{
  "n_layer": 13,
  "d_model": 192,
  "n_head": 2,
  "n_kv_head": 2,
  "head_dim": 64,
  "d_mlp": 1152,
  "vocab_size": 2048,
  "activation": "tanh_gelu",
  "norm": "layernorm",
  "norm_place": "pre",
  "norm_eps": 1e-05,
  "positions": "learned",
  "qk_norm": false,
  "attn_scale": 0.125,
  "bias": "all",
  "tie_embeddings": true,
  "parallel_block": false,
  "init": "uniform",
  "init_std_qkv": 0.0453,
  "init_std_o": 0.00888,
  "init_std_up": 0.0453,
  "init_std_down": 0.00888,
  "optimizer": "muon_variant",
  "lr": 0.00794,
  "lr_mult_o": 1.5,
  "lr_mult_down": 3.0,
  "beta1": 0.95,
  "lr_head": 0.007,
  "warmup_steps": 200,
  "schedule": "wsd",
  "decay_fraction": 0.598,
  "decay_shape": "linear",
  "final_lr_fraction": 0.0,
  "batch_tokens": 16384,
  "seq_len": 1024,
  "doc_mask": true,
  "train_tokens": 153700000,
  "steps": 9382,
  "dataset": "wikipedia_en"
}
MLP neurons of a small language model. Each row is named by its layer, matrix (up: input weights) and neuron, and shows model dimensions 0-127. Each number is 200 + 30 x the weight over its row's rms, rounded and kept within 0 to 999.
After each neuron's rows, "fires on" lists the tokens most often at its 100 highest values on Wikipedia text that the model never trained on.

L7.up587,221,174,185,193,157,186,264,185,214,250,185,160,183,159,177,135,234,206,162,167,212,240,186,206,182,189,223,204,200,266,157,177,207,226,157,194,238,194,190,180,222,218,230,252,247,165,170,151,207,218,193,215,246,195,258,226,220,246,195,212,177,245,181,199,215,205,191,149,215,229,195,241,256,173,203,185,187,207,236,156,224,222,184,169,194,184,151,250,179,225,189,204,178,187,205,214,211,172,214,226,174,164,223,247,233,237,196,155,219,175,190,237,176,170,173,202,171,211,196,180,141,208,213,228,269,207,139,191
fires on: "ed", "ut", "ad", "ion", "ip", "is"

L9.up73,239,255,208,165,190,172,209,234,178,193,237,231,229,210,211,193,212,162,227,160,168,204,273,204,198,220,189,209,189,236,186,234,159,165,154,223,220,174,186,194,120,232,205,198,208,150,165,216,217,200,213,193,205,233,182,186,241,147,219,166,173,128,143,232,192,217,201,157,175,182,258,154,142,171,146,253,192,219,193,167,208,220,167,217,187,242,229,201,203,159,240,222,164,223,233,192,188,236,251,207,214,132,177,184,194,201,204,205,197,198,213,146,144,228,184,191,217,142,184,241,206,186,181,250,204,223,230,208
fires on: "s", "ham", "ni", "on", "c"

L2.up745,200,209,234,227,178,176,209,194,196,188,218,267,191,204,165,214,153,235,223,216,194,227,158,171,203,214,209,257,222,180,219,242,171,260,196,200,218,193,196,151,227,191,221,228,172,249,262,232,244,160,167,190,208,202,153,181,205,198,228,199,190,165,182,208,230,211,222,149,183,137,189,225,185,208,167,203,225,187,210,193,240,225,180,180,245,193,184,202,148,193,196,238,192,184,221,175,158,185,186,204,144,216,202,198,139,142,198,207,229,222,218,139,223,189,178,142,170,232,246,215,194,239,232,231,144,257,166,191
fires on: "for", "–19", "–20", "–1", "–0"

L6.up16,184,207,187,161,178,149,241,249,144,178,195,227,283,195,246,185,194,257,200,232,198,185,214,215,298,184,222,268,228,196,161,218,229,175,195,146,149,208,181,218,163,226,202,222,176,185,210,192,213,205,197,228,168,190,199,190,168,206,228,199,217,221,202,184,173,170,172,248,154,209,189,212,180,168,180,193,166,227,229,216,231,192,162,205,151,218,146,199,186,202,189,178,243,229,191,188,255,172,183,191,183,265,170,227,172,182,239,226,172,194,225,199,230,179,233,215,210,241,145,162,211,190,162,177,222,200,220,175
fires on: "ri", "ho", "lu", "re", "ru", "lo"

L6.up843,163,158,204,140,193,238,178,215,205,246,197,216,159,184,180,188,217,231,169,235,204,226,186,234,164,147,201,202,208,243,212,216,191,210,188,166,223,214,167,142,261,197,171,240,254,142,223,210,226,238,164,211,163,256,211,195,210,192,226,186,194,172,174,196,210,153,178,201,207,195,254,191,227,236,179,133,187,194,239,190,215,221,150,186,173,197,156,220,238,204,176,196,201,216,161,234,196,204,216,240,203,239,173,205,218,181,263,183,185,226,233,210,178,187,226,190,161,188,202,215,227,224,228,248,228,250,165,207
fires on: "ed", "ur", "red", "ct", "ute", "ad"

L5.up522,146,188,213,196,172,213,231,222,227,205,160,179,205,197,204,183,229,245,218,205,227,235,220,196,212,168,174,228,204,217,192,182,220,217,196,194,196,172,178,183,246,195,202,237,171,224,244,188,227,150,209,232,172,154,122,164,210,236,196,145,174,220,202,245,215,200,201,192,194,166,276,225,209,227,175,185,203,200,225,143,210,215,197,186,151,197,137,229,165,176,169,238,232,238,251,229,184,200,173,188,165,155,184,206,195,141,194,197,175,184,232,192,235,224,187,219,165,214,159,188,140,240,210,231,228,215,195,191
fires on: "–19", "ly", " life", " and", " st", "–0"

L6.up770,254,196,168,170,185,217,223,176,163,165,183,207,236,231,173,209,213,158,199,190,184,204,179,244,217,199,169,199,198,224,212,241,235,190,144,174,224,238,213,200,212,205,175,183,229,222,240,116,166,174,189,220,197,236,237,211,198,194,210,206,203,177,191,206,231,247,248,208,187,248,256,175,242,176,154,232,201,230,207,219,135,208,160,213,142,175,196,188,226,212,170,218,202,252,197,180,255,191,245,219,228,110,155,208,203,208,197,217,221,214,198,221,118,187,210,136,184,124,173,231,186,179,163,230,205,129,251,222
fires on: "er", "s", "c", "us", "is", "chi"

L2.up1133,242,193,219,201,151,185,198,209,215,185,195,234,234,215,208,117,178,197,242,176,241,203,235,206,180,200,230,148,206,148,235,189,154,135,214,229,187,266,233,206,160,242,191,197,215,184,183,197,193,196,200,224,203,181,229,197,169,202,209,196,218,139,214,176,211,260,228,210,206,199,180,244,174,225,199,249,158,227,223,215,212,183,202,200,245,206,156,180,225,176,163,213,172,190,227,249,278,249,211,206,186,222,218,183,218,301,205,250,127,221,218,151,214,187,250,200,221,197,234,168,209,227,196,160,153,172,265,211
fires on: ",", " (", ":", " located", " at"

L8.up53,204,152,240,199,206,171,148,162,203,275,172,195,213,244,145,207,186,189,209,229,209,228,142,183,192,164,201,195,238,233,248,221,200,218,189,181,142,246,106,200,227,173,220,206,181,203,197,146,243,225,196,217,238,216,154,232,174,160,199,168,214,205,204,181,221,177,199,197,215,198,258,237,211,145,212,227,182,204,180,132,197,166,187,178,186,231,201,233,231,203,204,152,241,211,209,287,209,164,212,228,220,179,192,157,173,179,187,198,144,220,166,163,211,259,226,213,153,212,238,206,236,160,264,246,249,297,226,205
fires on: " of", " |", ".", "ur", "iz"

L8.up370,215,184,238,181,221,168,197,150,269,208,151,250,182,189,208,226,233,158,213,249,184,178,157,228,192,204,166,199,262,186,141,200,220,198,210,211,191,187,177,247,205,180,270,226,211,203,147,173,201,224,241,184,234,198,161,209,272,216,163,174,119,192,152,135,278,247,236,182,202,254,227,170,212,205,238,165,238,173,202,189,196,174,182,184,177,201,182,240,192,177,220,214,204,210,217,297,209,202,229,181,174,201,181,178,144,182,182,239,141,208,194,169,222,193,189,190,198,219,225,211,190,214,191,222,165,203,197,196
fires on: " R", " M", "om", "ent", "-", "ence"